Part of a small language model's weights.
Size: 15 layers, width 256, 4 heads of 64, MLP 1024 tanh GELU, vocabulary 1012, 12.3M parameters.
MLP neurons of a small language model. Each row is named by its layer, matrix (up: input weights; down: output weights) and neuron, and shows model dimensions 0-127. Each number is 50 + 12 x the weight over its row's rms, rounded and kept within 0 to 99.
After each neuron's rows, "fires on" lists the tokens most often at its 100 highest values on Wikipedia text that the model never trained on.

L3.up317:50 38 62 31 74 53 36 42 40 34 52 49 34 49 36 75 28 65 40 34 52 55 76 57 74 57 39 73 60 35 47 39 43 63 45 38 49 60 50 36 76 58 42 47 61 61 42 44 66 53 48 51 71 51 59 42 53 60 50 48 56 51 55 49 31 46 34 49 73 45 44 33 51 45 58 65 43 52 39 44 25 41 26 33 51 67 34 54 71 49 47 58 74 28 69 53 46 40 47 41 51 66 66 44 55 38 59 53 18 66 55 72 55 43 28 53 55 51 56 18 38 25 63 71 38 42 49 56
L3.down317:56 59 33 37 37 53 55 62 51 58 36 70 64 47 54 37 68 35 40 67 43 26 32 29 59 61 44 44 58 65 57 59 40 57 37 55 74 47 55 56 15 48 59 36 55 59 48 55 27 45 51 46 30 36 38 51 46 24 41 56 45 62 42 45 41 42 52 51 73 61 65 59 51 56 54 35 37 46 57 62 73 65 60 65 62 50 70 49 75 46 68 48 45 62 35 57 41 38 66 46 29 51 45 54 56 58 43 70 77 49 56 20 44 28 49 44 61 43 35 59 51 57 51 31 50 64 52 60
fires on: "2", "ed", "o", "ing", "ide"

L6.up665:57 55 38 28 67 47 54 41 50 33 37 44 42 43 51 61 35 58 57 74 38 54 47 47 28 50 65 51 32 65 53 50 46 69 41 72 36 48 52 61 53 59 55 63 63 61 61 67 51 44 58 27 59 54 61 59 70 34 24 56 39 57 37 31 61 59 49 47 44 32 39 48 46 45 55 50 28 47 44 55 71 40 43 36 67 42 65 33 50 43 58 42 54 41 45 47 31 58 44 37 36 45 47 34 69 32 57 46 73 63 50 70 47 65 39 51 47 61 50 50 47 18 45 61 61 37 46 27
L6.down665:56 53 76 53 37 53 58 48 42 62 49 65 52 38 55 53 52 33 29 45 55 72 67 57 65 40 48 27 41 41 46 38 52 53 66 39 51 51 60 44 32 56 60 80 50 40 57 43 34 53 32 63 46 39 57 60 44 48 76 61 58 49 56 58 40 53 33 37 57 40 53 68 43 49 58 54 68 66 59 31 20 41 63 50 31 67 37 64 55 50 63 62 40 49 52 51 46 36 35 43 51 59 53 77 44 52 54 52 28 61 43 45 44 57 68 49 40 32 46 42 65 61 72 38 48 41 52 34
fires on: "er", "ian", "any", "ist", "ter"

L12.up914:58 54 49 61 39 54 43 34 62 63 73 64 56 43 32 67 58 69 44 43 47 48 54 69 54 38 54 56 40 78 54 39 60 60 30 26 48 47 41 56 55 50 54 46 38 59 60 52 36 73 46 40 63 52 48 35 60 36 53 41 63 40 64 67 49 23 44 71 43 69 50 36 57 74 34 34 40 43 20 39 35 54 35 49 51 44 33 52 61 46 77 74 39 79 41 43 60 44 52 84 34 44 49 70 50 45 59 24 77 53 38 55 40 64 64 50 29 58 49 66 55 37 63 59 71 46 70 42
L12.down914:45 44 40 61 61 71 49 46 54 41 50 46 46 66 48 35 41 45 34 63 34 38 41 67 57 56 54 58 33 62 77 51 56 48 43 63 26 65 42 60 51 46 50 53 38 47 41 45 54 55 44 42 49 43 56 73 41 41 47 59 56 61 68 39 39 79 66 38 33 52 49 51 44 71 62 49 31 47 46 25 55 59 42 47 58 70 48 45 36 40 36 58 49 47 49 31 54 46 41 54 46 32 57 48 60 29 45 26 35 44 44 51 51 37 29 62 48 48 52 48 57 46 49 57 45 52 47 39
fires on: " M", " R", "m", "r"

L7.up312:45 59 42 42 38 61 47 33 61 40 58 47 50 34 45 34 25 52 35 59 56 52 31 68 61 37 73 57 62 39 39 61 40 37 26 50 68 53 37 60 38 43 47 39 32 49 49 68 63 50 44 69 47 65 65 59 68 47 49 58 31 44 28 45 38 33 26 64 54 39 49 42 47 23 39 75 54 47 53 53 45 41 54 51 49 54 46 84 44 42 32 42 47 51 55 49 60 63 62 41 57 35 50 45 42 50 59 62 33 64 28 90 56 41 57 50 33 29 36 37 59 48 39 48 44 58 56 38
L7.down312:53 40 49 57 57 48 61 53 21 63 12 46 47 68 51 32 64 16 46 47 44 39 50 38 46 58 44 56 21 52 41 55 64 70 57 61 42 82 51 39 56 30 57 75 52 61 46 37 47 63 28 53 56 66 61 47 44 43 44 35 61 78 72 48 50 59 66 48 26 50 64 38 54 55 47 30 44 43 44 70 68 53 53 51 44 50 47 49 48 55 32 54 40 62 38 50 41 37 37 40 33 42 45 52 66 50 45 38 68 28 62 43 36 36 38 44 37 57 39 60 54 46 47 74 62 39 48 44
fires on: "s", " of", "es"

L6.up107:59 20 51 41 44 61 38 40 61 00 70 53 33 55 75 48 67 50 52 31 51 65 72 58 54 52 43 58 72 41 35 53 68 62 38 43 48 41 54 71 39 74 36 35 48 66 55 38 51 63 62 58 54 45 65 52 66 54 52 57 47 52 55 65 47 46 57 62 71 62 47 56 34 62 46 55 34 61 47 49 54 49 61 46 49 60 33 47 48 48 38 41 60 44 66 64 54 42 51 61 54 64 46 51 54 56 49 71 52 55 58 55 59 44 57 37 56 50 69 26 68 36 53 53 38 59 73 78
L6.down107:42 71 51 57 51 37 51 49 19 75 26 53 60 53 49 64 55 32 34 71 68 49 37 59 37 54 57 39 35 45 63 39 33 58 54 65 27 53 46 56 50 46 73 63 54 46 37 55 66 38 44 44 55 80 52 41 45 40 61 37 51 41 55 30 50 48 22 36 22 54 61 71 55 33 59 44 44 56 38 55 62 73 32 66 38 40 59 58 55 53 43 66 55 44 29 43 52 41 76 47 61 52 50 69 60 85 40 58 34 41 57 53 64 44 54 57 54 59 50 65 38 26 59 55 47 27 37 40
fires on: "ed", " |", "as", "4", "ing"

L3.up125:62 40 65 60 69 42 73 30 45 49 43 72 76 55 55 52 43 47 46 50 40 63 82 67 54 49 36 60 52 44 48 39 86 50 48 32 57 55 60 38 36 49 35 34 55 54 61 37 41 58 25 58 22 42 51 56 41 40 39 49 49 39 41 44 35 56 55 58 48 25 43 55 52 46 34 25 42 54 49 52 55 65 43 59 56 55 51 39 34 81 60 39 55 68 51 49 53 39 58 41 57 50 56 43 64 57 72 63 36 53 56 55 42 61 43 47 29 33 37 56 30 40 54 58 66 53 61 38
L3.down125:48 71 62 44 49 49 42 31 52 47 60 66 39 51 56 55 60 67 54 49 65 52 57 53 35 57 75 37 28 43 35 59 33 30 56 65 62 67 42 48 33 57 39 53 55 56 35 49 59 32 42 58 52 57 47 34 65 44 50 55 68 27 72 45 31 44 32 61 29 43 51 52 39 45 52 34 31 44 46 45 57 16 54 46 36 72 28 57 61 34 65 30 39 46 60 49 79 49 52 60 49 74 50 57 35 32 25 70 48 37 72 44 40 42 50 65 61 42 59 40 32 66 60 66 46 41 37 58
fires on: "ue", "ack", "ite", "ron", "ies", "it"

L7.up60:68 49 36 61 51 49 52 52 67 34 45 50 43 57 38 60 38 55 55 52 67 55 59 46 49 54 25 59 29 44 72 65 37 57 59 29 46 59 64 43 57 56 59 52 67 39 63 30 59 61 17 43 38 37 44 54 56 46 51 54 54 38 42 38 50 08 24 52 56 47 42 51 55 52 54 69 51 43 41 54 49 61 29 26 53 56 58 38 52 52 64 65 30 35 69 37 60 68 54 56 45 58 56 45 64 43 64 34 48 59 40 42 55 55 63 28 41 53 49 40 65 68 43 68 39 28 39 56
L7.down60:23 59 44 43 54 37 43 47 52 64 22 60 50 61 62 66 33 63 40 65 34 45 61 50 60 60 59 33 60 39 57 33 26 50 43 65 58 45 49 52 55 66 50 41 67 50 62 66 67 38 42 54 43 37 62 58 50 78 56 47 64 39 69 59 71 51 55 66 52 70 36 76 71 46 46 59 52 46 36 48 38 31 49 51 45 44 51 63 44 39 59 59 69 62 57 47 33 39 35 68 60 44 50 31 58 61 54 59 38 44 68 45 61 60 53 42 57 50 56 62 56 63 58 34 76 51 58 56
fires on: "er", "ter", "t", "mer", "an", "r"

L8.up429:49 33 49 14 29 59 43 52 27 64 31 44 42 43 59 39 43 55 40 57 78 43 57 48 51 31 29 42 51 53 47 68 45 44 59 52 42 54 64 59 59 54 39 55 32 43 53 45 67 54 55 27 45 50 58 51 36 45 49 43 67 44 39 72 46 71 45 40 50 51 30 63 59 69 62 45 37 53 50 58 32 67 51 73 63 46 60 76 52 52 37 32 70 46 63 46 70 53 31 40 62 51 81 44 31 58 47 46 59 59 37 62 45 75 52 59 57 23 54 38 66 61 45 54 37 49 65 50
L8.down429:42 48 47 76 51 55 56 52 69 56 59 52 56 61 65 45 48 54 64 61 33 64 49 64 44 65 54 55 39 43 45 54 52 64 63 37 45 35 45 41 50 42 60 54 59 74 47 38 34 36 53 49 43 56 58 39 47 49 65 35 43 66 61 42 40 47 66 45 59 36 67 38 48 27 55 54 59 54 44 67 54 49 62 51 62 49 40 54 69 60 61 61 35 42 42 51 37 51 34 65 40 55 27 48 58 49 53 55 34 54 34 60 36 62 44 63 38 72 53 39 32 45 45 31 68 47 49 42
fires on: "y", "ed", "a", "and", "ath", "ated"

L5.up30:37 37 63 62 33 47 53 44 64 44 31 48 34 39 58 54 36 42 47 24 51 46 48 46 58 62 23 83 55 50 45 34 54 61 57 37 59 69 52 62 46 72 25 51 66 55 45 49 30 62 22 28 53 34 63 63 47 70 37 72 56 69 45 50 48 63 46 51 25 59 65 49 44 59 55 59 36 55 36 40 38 63 50 30 51 55 73 44 36 53 57 39 61 56 43 21 38 42 32 67 48 46 35 51 57 26 51 46 36 53 67 43 48 64 61 41 52 42 80 35 38 35 62 47 51 32 52 59
L5.down30:72 26 24 55 45 74 48 37 62 54 57 48 32 44 64 34 61 64 41 52 76 53 49 50 12 38 44 66 49 41 53 67 32 44 63 43 63 36 36 48 51 60 45 51 18 72 94 65 59 42 63 43 59 46 38 49 31 57 31 63 46 49 50 58 49 30 35 51 39 42 48 31 55 58 48 42 64 47 52 41 52 47 41 39 52 48 60 60 56 72 57 52 51 46 66 48 64 28 47 45 46 60 34 72 46 54 70 55 58 33 47 44 79 52 37 53 57 59 33 41 50 46 47 49 41 47 46 81
fires on: "ur", "r", "ame", "ir", "ect", "el"

L3.up609:45 51 52 40 40 35 44 64 48 58 46 53 49 45 37 75 40 46 73 51 35 65 60 44 67 67 22 52 50 53 43 49 33 69 49 53 46 46 43 53 47 58 54 52 51 38 41 58 52 40 51 48 21 48 58 41 48 62 60 62 51 42 66 81 39 28 34 56 69 70 58 60 28 51 51 50 47 57 53 29 46 52 58 72 36 62 32 52 77 60 23 70 47 47 42 48 58 35 67 48 59 44 41 46 56 46 50 37 42 55 50 41 44 66 54 60 40 65 69 65 66 38 51 64 43 48 32 56
L3.down609:56 56 48 53 46 29 46 61 43 40 41 30 56 61 65 34 43 66 46 57 47 70 58 50 41 56 36 41 54 37 50 65 37 25 46 43 57 62 56 49 49 44 50 51 39 46 49 48 24 64 25 68 48 42 39 38 31 47 74 38 61 28 56 77 75 34 61 64 47 53 26 49 63 67 64 38 38 69 73 54 45 38 72 46 60 58 40 57 51 34 50 43 44 55 53 47 49 32 77 41 62 40 66 53 46 30 58 61 47 38 33 49 43 40 46 36 27 43 33 47 44 49 41 54 45 53 45 46
fires on: "ight", "ud", "ill", "is", "i", "n"

L3.up369:40 22 49 55 55 33 32 70 40 58 21 54 55 52 47 64 38 51 67 52 45 54 66 49 49 58 47 37 63 48 41 74 64 71 45 44 56 55 48 44 32 64 47 38 49 53 33 56 72 34 51 51 24 45 53 54 36 53 41 35 71 53 44 42 68 37 37 52 77 47 38 46 61 46 57 64 62 61 29 62 44 34 38 51 50 34 68 51 79 56 56 43 43 56 65 40 48 49 62 59 58 47 50 26 43 46 57 43 68 45 40 64 54 62 30 34 45 44 60 61 43 58 54 50 63 54 48 46
L3.down369:53 43 29 45 42 69 60 63 51 55 50 45 44 48 57 66 27 41 56 67 52 60 42 52 61 53 44 39 48 30 41 76 53 53 64 31 62 29 45 47 50 56 33 52 42 50 84 44 32 54 67 27 59 62 43 43 29 21 41 53 46 45 38 61 58 54 53 52 70 43 53 50 51 60 41 46 80 41 54 63 58 38 47 52 42 34 52 46 73 45 48 32 50 48 45 56 40 30 60 46 63 35 68 59 42 46 61 66 47 31 37 63 40 46 42 66 51 56 44 45 50 68 61 34 55 27 59 38
fires on: "e", "ack", "y", "E"

L3.up51:38 58 74 53 48 56 53 72 57 52 42 46 65 46 49 53 42 79 49 40 65 50 71 53 54 42 52 59 55 51 53 64 74 48 46 54 71 57 49 53 69 36 41 44 46 54 43 32 30 49 30 41 50 36 47 50 42 44 29 45 63 33 44 68 42 51 69 52 52 63 43 53 53 51 54 49 40 50 43 58 44 50 50 50 39 51 49 65 47 55 73 30 65 57 60 48 72 60 60 43 55 72 58 18 42 73 75 52 41 51 71 38 40 71 35 70 65 48 55 37 46 39 46 44 60 46 51 53
L3.down51:71 44 39 56 45 31 37 57 64 70 48 59 57 52 60 47 51 48 43 59 33 42 41 62 50 44 39 51 58 59 54 36 43 51 50 44 45 41 54 47 27 47 57 50 50 32 54 72 57 52 57 64 64 56 66 29 55 43 55 58 51 64 69 44 60 51 30 49 39 60 48 45 54 63 56 60 52 59 58 49 55 58 52 36 80 56 63 56 49 46 21 50 39 54 48 52 33 32 55 77 54 47 35 68 46 39 43 56 45 54 39 46 27 34 79 11 37 28 56 53 51 58 64 57 51 54 40 45
fires on: "le", "her", "ue", "ill", "ch", "it"

L7.up502:31 33 49 40 56 41 69 56 65 55 48 31 43 45 65 53 51 59 40 51 41 08 44 53 81 67 51 66 42 68 51 23 45 74 59 53 65 55 44 53 43 36 34 41 58 44 32 49 81 57 48 55 66 41 49 36 68 51 39 49 50 49 45 47 45 35 40 46 50 42 46 60 52 56 44 45 35 77 77 43 64 43 35 63 61 52 58 36 60 56 53 67 65 36 33 62 64 54 40 40 42 51 30 69 37 46 50 51 36 34 46 64 46 45 27 55 67 43 44 53 42 55 62 56 59 37 47 58
L7.down502:33 57 63 59 51 56 42 41 54 68 46 56 32 56 59 40 59 60 62 75 35 54 40 41 77 61 89 39 43 50 37 53 33 58 66 41 52 43 42 45 55 63 51 62 71 59 68 60 67 50 44 31 38 54 45 65 48 33 44 66 44 42 40 38 57 40 36 53 67 41 69 37 45 51 66 55 51 49 44 40 43 23 59 26 31 33 36 65 35 51 34 58 51 58 57 47 42 61 58 38 64 33 43 53 49 54 61 40 59 52 51 59 38 33 44 58 61 45 57 54 53 32 49 62 56 31 48 45
fires on: "b", " ab", "res", " ac", " elect", " B"

L2.up474:38 38 62 60 39 50 60 57 55 59 67 85 63 48 66 31 28 44 44 39 64 31 57 59 49 72 64 63 37 67 62 60 36 32 66 51 59 65 47 44 43 49 52 47 35 56 51 43 58 46 51 63 67 76 24 31 42 51 66 46 52 38 64 47 36 47 71 24 60 62 43 38 57 63 57 41 59 49 30 44 40 49 39 51 44 47 59 48 37 36 43 31 47 57 48 33 58 59 37 74 58 27 34 66 45 44 53 37 39 32 71 42 63 43 48 59 52 25 69 30 56 47 45 49 60 56 51 67
L2.down474:41 51 36 52 53 23 47 54 62 76 63 55 56 37 55 46 38 30 51 26 50 43 70 59 56 48 57 36 26 42 54 61 38 50 67 53 60 53 44 25 32 51 38 46 62 88 63 44 55 61 55 53 53 59 28 51 59 56 79 39 47 61 62 58 38 57 20 59 60 52 55 61 54 49 42 48 56 61 53 55 42 32 40 53 44 54 59 70 59 44 74 53 23 53 50 49 54 59 59 47 45 43 31 40 65 52 51 48 53 38 57 49 40 62 35 55 30 49 31 45 60 60 44 40 44 56 55 42
fires on: " into", " fl", "ar", "ang", "l", "cc"

L11.up836:44 49 59 59 66 61 46 56 51 50 57 41 47 70 50 40 29 45 49 70 52 26 53 46 52 49 33 46 31 45 54 40 74 63 55 31 68 53 50 46 41 17 35 52 48 68 23 55 51 41 56 52 48 32 56 51 40 40 29 49 41 35 41 26 63 60 63 56 66 57 42 59 46 34 60 50 44 54 61 46 35 75 48 28 66 64 62 59 62 39 43 71 66 45 51 57 80 58 42 41 38 66 45 25 49 48 55 37 61 57 51 71 34 46 50 57 23 63 42 55 50 79 34 55 41 63 47 70
L11.down836:42 68 59 23 47 75 19 50 54 58 49 32 60 41 60 43 48 42 30 52 56 69 50 31 49 34 69 26 41 64 36 73 40 42 59 68 47 58 42 52 65 59 54 51 59 44 65 58 38 27 26 47 46 71 48 53 57 57 70 51 71 47 68 62 34 18 45 28 48 39 61 45 54 44 40 54 39 43 19 48 37 68 37 71 46 54 43 32 44 53 52 53 53 42 49 73 74 47 24 56 61 42 56 67 52 43 42 56 58 42 71 64 30 47 76 57 54 51 60 39 58 42 43 45 51 56 56 51
fires on: "ut", "4", " September", " April", "ict", "ay"

L2.up794:66 50 48 65 47 56 58 89 73 35 50 71 51 55 57 21 56 41 53 59 33 47 25 60 66 71 61 50 44 47 35 50 55 45 70 46 65 47 32 66 49 54 57 45 37 50 45 58 50 42 54 62 77 71 53 42 42 42 64 38 51 60 47 55 38 50 31 54 54 46 38 53 75 44 49 61 65 68 22 40 42 44 47 58 61 33 49 54 43 57 60 48 39 34 35 31 63 57 45 60 48 31 44 47 49 53 53 47 60 32 49 30 38 48 36 56 62 36 53 67 62 70 50 39 47 48 51 49
L2.down794:51 68 43 83 39 54 43 66 59 62 56 61 31 29 41 44 67 40 40 61 56 51 42 60 68 65 65 46 24 41 52 47 43 56 72 66 58 50 31 55 38 61 39 42 26 57 41 61 38 51 40 39 51 61 38 60 43 38 46 47 35 40 39 66 51 57 51 70 59 51 62 67 71 47 34 54 75 73 30 51 54 36 36 38 50 41 72 58 62 48 67 52 44 49 54 46 43 49 50 42 54 31 34 32 40 36 54 55 62 59 54 56 37 41 47 54 54 50 63 29 66 42 39 32 43 45 59 53
fires on: "l", " fl", " Pl"

L3.up757:30 43 51 46 25 53 41 35 43 69 39 39 54 51 47 38 39 60 66 68 41 60 60 79 47 40 43 42 70 46 60 45 71 52 49 34 47 52 51 36 55 58 46 41 41 58 53 44 53 46 42 69 72 45 69 56 43 58 37 32 60 45 44 37 50 69 46 38 44 40 19 54 48 85 66 31 27 45 42 71 46 60 54 59 58 55 69 63 61 61 17 50 28 56 41 40 54 33 48 54 60 38 67 32 36 46 31 68 54 60 41 36 53 45 64 47 29 39 46 35 59 59 49 23 29 54 60 55
L3.down757:71 57 52 41 54 36 49 40 52 33 46 55 27 60 38 61 52 34 57 39 72 61 46 68 36 37 35 66 82 40 60 49 45 64 31 59 59 45 70 40 24 69 67 43 52 64 51 42 34 52 56 54 41 33 54 40 44 22 55 81 34 44 68 27 54 66 47 61 42 44 50 51 40 28 48 71 59 55 51 50 42 29 46 58 31 48 34 52 52 66 65 62 53 36 44 43 44 55 59 58 52 46 54 46 60 53 62 51 53 48 67 55 49 27 75 49 53 56 70 50 60 60 59 76 60 57 45 51
fires on: "a", ".", "ed", "um", "ir"

L6.up446:37 36 49 43 60 67 43 56 53 39 58 75 47 71 49 55 51 26 50 72 35 55 36 62 48 55 79 55 63 33 68 50 37 53 53 66 76 52 37 35 62 41 52 69 43 61 44 53 74 48 33 36 39 44 50 46 55 64 49 44 35 36 66 59 37 40 47 72 56 45 40 56 49 39 41 39 29 54 58 44 54 75 65 36 45 39 40 54 36 52 59 68 75 67 47 55 51 46 62 32 68 26 37 25 48 51 55 61 49 37 48 50 35 47 43 45 53 65 37 58 40 56 46 68 49 45 50 29
L6.down446:52 41 29 60 37 79 63 56 55 55 39 44 64 40 44 48 71 53 36 55 49 58 67 59 55 68 75 59 41 57 65 62 62 57 63 48 49 37 31 32 33 44 47 41 34 44 25 43 47 38 71 43 50 49 62 36 63 44 66 37 56 44 67 65 31 41 33 64 59 55 46 56 35 48 46 50 58 60 43 55 49 37 52 57 54 30 48 58 36 59 55 39 59 47 73 42 64 53 38 14 69 51 48 50 65 42 39 60 58 74 52 47 35 51 48 28 44 26 57 78 67 51 52 52 31 50 44 50
fires on: "8", "it", "l", "ol", " col", "on"

L5.up334:53 56 33 36 38 63 36 47 64 62 53 62 49 32 53 43 46 52 44 38 54 47 49 46 36 37 13 53 53 63 60 53 54 59 70 31 57 71 58 57 39 68 44 58 60 37 52 54 46 45 25 21 61 54 61 65 43 66 66 34 30 47 52 37 63 35 39 36 41 47 33 67 52 49 55 51 48 52 67 41 41 52 28 28 59 36 29 32 61 48 41 48 49 20 55 18 90 55 60 45 51 54 40 53 55 47 66 50 37 39 47 30 49 75 46 35 54 51 55 58 46 52 56 69 58 58 53 46
L5.down334:60 57 58 35 29 61 37 59 44 44 36 66 38 52 59 34 34 50 46 35 47 47 47 48 59 53 69 43 42 42 63 49 45 77 60 41 52 68 30 38 56 37 50 40 37 55 65 79 57 43 33 55 72 40 40 55 41 40 63 50 71 44 67 62 55 46 52 52 75 63 49 65 47 70 71 31 57 50 43 52 80 59 50 59 57 25 37 46 63 60 53 56 41 41 58 64 52 38 39 64 69 52 68 57 36 32 65 60 52 52 45 42 62 54 51 59 60 43 29 46 79 52 59 68 36 42 66 49
fires on: "p", " comp", "am", "0", "er", "ter"

L11.up771:51 39 54 53 60 65 54 47 53 26 48 48 64 32 52 44 49 55 63 52 44 59 40 50 25 32 42 56 58 70 48 67 38 40 40 37 66 47 39 51 31 47 45 39 35 30 53 28 55 60 42 49 56 64 72 33 51 60 52 40 43 48 32 65 42 54 29 57 66 63 40 48 30 50 45 58 59 49 59 47 43 41 66 52 61 54 48 65 41 46 57 42 35 65 70 56 37 67 44 27 46 43 44 51 44 45 72 41 37 75 45 49 53 70 59 46 30 48 67 51 68 58 58 65 40 43 65 76
L11.down771:47 61 47 43 37 68 61 72 42 44 38 43 41 67 67 50 39 65 60 34 51 38 64 32 55 42 32 41 39 49 50 56 52 42 52 31 49 56 47 51 61 49 42 72 77 46 45 86 33 54 44 40 57 59 68 61 44 57 60 58 21 61 74 44 50 57 55 69 45 71 49 39 45 46 49 40 58 60 34 50 28 31 48 60 33 45 57 47 50 49 39 47 61 28 56 38 47 51 58 55 38 68 31 65 53 30 37 63 62 58 60 67 33 27 32 58 60 61 39 58 61 37 48 53 51 56 64 53
fires on: " in", " of", " his", "s", "ing", "e"

L5.up375:51 44 81 59 17 62 36 47 26 49 44 56 55 42 67 43 38 52 50 57 47 54 45 30 55 65 24 41 64 73 26 55 52 47 52 40 47 41 53 53 33 59 45 64 33 49 57 68 53 71 41 43 40 69 50 45 32 49 44 35 73 31 52 50 46 45 32 36 63 49 42 28 59 53 60 50 61 60 33 59 57 56 39 41 31 48 50 43 54 51 30 36 66 45 45 79 47 40 57 50 44 52 46 41 58 73 48 67 65 31 31 65 75 47 45 52 28 35 49 66 54 43 55 61 60 59 40 48
L5.down375:53 58 52 53 69 40 41 67 18 51 50 52 63 37 50 49 44 68 77 34 29 56 33 30 31 43 40 57 26 44 42 65 51 71 33 57 66 56 43 45 48 47 55 70 48 46 77 75 42 43 58 50 60 49 56 36 48 51 35 72 61 29 49 62 68 61 47 37 53 38 55 30 36 47 60 50 60 34 47 45 59 37 73 38 54 53 35 72 60 55 45 65 46 63 50 55 62 41 63 39 50 50 30 25 36 25 61 38 49 51 36 59 43 49 58 46 51 44 54 45 44 30 24 67 34 44 53 74
fires on: "v", "re", "ed", "ack", "e", "ev"

L3.up773:58 66 61 32 72 51 47 44 59 41 70 36 65 63 43 57 28 60 44 44 57 59 74 58 69 48 43 56 38 83 65 63 68 46 59 54 65 31 58 75 66 73 40 62 51 44 32 43 61 52 77 46 50 59 37 59 51 46 39 45 48 72 45 34 42 50 57 26 60 64 44 34 34 30 56 55 41 39 69 43 57 42 73 19 55 53 51 34 58 54 53 43 35 53 55 47 60 57 44 64 48 53 45 40 70 48 51 52 59 61 51 55 56 61 05 39 30 37 50 42 47 43 57 48 52 48 44 38
L3.down773:57 56 29 49 30 69 39 52 55 34 28 63 47 62 47 58 69 26 34 64 32 45 40 46 26 60 57 61 40 37 53 41 44 60 37 35 29 61 49 38 42 60 57 50 53 51 48 69 28 50 56 54 51 48 52 58 61 52 51 54 43 45 52 63 48 49 56 61 40 49 59 68 74 46 42 26 57 57 45 61 42 31 62 49 42 26 55 57 38 39 50 55 48 65 49 55 32 58 36 56 45 43 63 46 58 47 55 73 49 42 38 42 41 39 71 56 35 72 48 51 57 74 55 25 52 65 42 49
fires on: "o", "hen", "ist", "x", "om", "ter"

L2.up194:30 44 87 44 37 44 32 35 54 32 66 44 71 34 55 48 37 46 53 41 38 40 62 56 41 45 58 47 45 61 59 49 51 57 46 28 52 82 51 52 35 69 49 44 63 42 49 54 60 58 56 33 40 52 45 64 70 52 62 48 62 37 41 51 64 69 37 67 69 49 68 55 64 57 47 44 45 65 41 65 83 43 44 28 56 65 83 69 30 74 39 57 39 63 59 36 48 44 55 58 59 29 54 53 12 45 54 55 56 44 45 43 57 40 46 62 63 52 50 44 55 53 46 31 60 37 50 54
L2.down194:47 58 58 34 44 56 54 51 53 47 47 37 58 81 47 49 60 53 67 27 42 38 53 63 17 48 37 27 44 52 67 55 53 30 38 53 52 77 65 42 39 54 52 48 54 37 51 39 45 48 56 37 60 58 54 50 53 56 48 56 64 53 49 13 59 49 47 51 53 54 75 78 41 54 42 29 36 46 47 40 56 45 54 38 40 75 53 77 58 60 42 59 42 53 44 47 52 36 68 38 65 41 54 33 31 55 62 47 60 57 61 48 50 33 66 40 61 51 58 59 50 40 44 54 49 62 44 50
fires on: " att", "ad", "enc", "ater", "ro"

L3.up727:62 22 51 51 39 58 39 39 53 60 55 26 75 34 33 65 43 45 54 45 38 52 84 55 60 47 45 41 42 39 40 56 60 68 62 53 59 58 46 55 38 75 20 78 50 51 68 60 38 46 37 35 15 38 43 37 58 50 56 59 58 75 64 55 50 42 41 43 35 52 63 36 50 46 30 47 36 63 44 24 64 48 56 41 47 31 55 27 17 53 54 42 50 58 59 35 45 48 53 41 53 48 52 62 70 52 51 56 59 57 40 61 66 48 59 42 48 35 62 33 41 45 48 55 49 58 46 69
L3.down727:54 42 43 71 58 43 40 52 43 27 48 60 61 49 45 48 32 66 45 43 54 51 52 50 49 31 41 60 37 60 45 51 54 28 40 52 50 64 50 83 23 89 50 42 62 69 62 54 68 52 29 54 38 41 35 47 47 41 45 62 51 79 43 57 35 44 69 29 59 58 83 59 44 64 31 31 36 35 53 43 48 58 36 49 51 68 58 54 48 61 40 46 50 49 48 41 39 39 66 49 43 44 43 40 63 62 42 75 43 53 56 53 40 60 62 39 46 45 45 65 77 56 36 56 47 34 37 36
fires on: " /", "g", "r", "m", "el", "h"

L5.up250:43 44 49 46 35 44 53 43 53 48 41 61 82 36 37 57 45 36 40 72 38 77 56 53 61 48 61 50 54 57 61 65 49 43 56 53 72 55 50 38 28 43 53 56 33 41 73 66 38 48 55 36 27 57 58 44 52 34 28 49 67 53 54 32 52 31 57 39 42 47 52 60 48 52 52 36 30 28 46 34 62 64 58 61 34 49 44 49 46 56 65 54 39 63 29 44 67 50 52 32 70 37 51 40 48 46 33 28 64 56 52 45 44 49 51 42 65 42 51 59 51 60 27 78 49 40 49 43
L5.down250:51 33 47 49 46 63 47 59 58 49 52 53 56 56 42 59 47 29 28 67 47 46 74 39 58 57 56 64 86 59 52 63 48 52 55 64 60 41 62 24 45 47 40 60 47 53 67 38 43 48 63 32 27 58 58 34 53 50 34 40 54 42 48 52 51 50 62 53 56 55 52 58 30 59 33 35 37 54 38 57 60 71 48 46 39 58 41 59 33 56 57 49 54 39 35 48 50 46 50 49 51 41 58 65 36 40 49 56 66 43 54 68 40 54 43 49 49 36 58 72 57 57 35 55 19 46 66 56
fires on: "ce", "ol", "8", "ri", "em"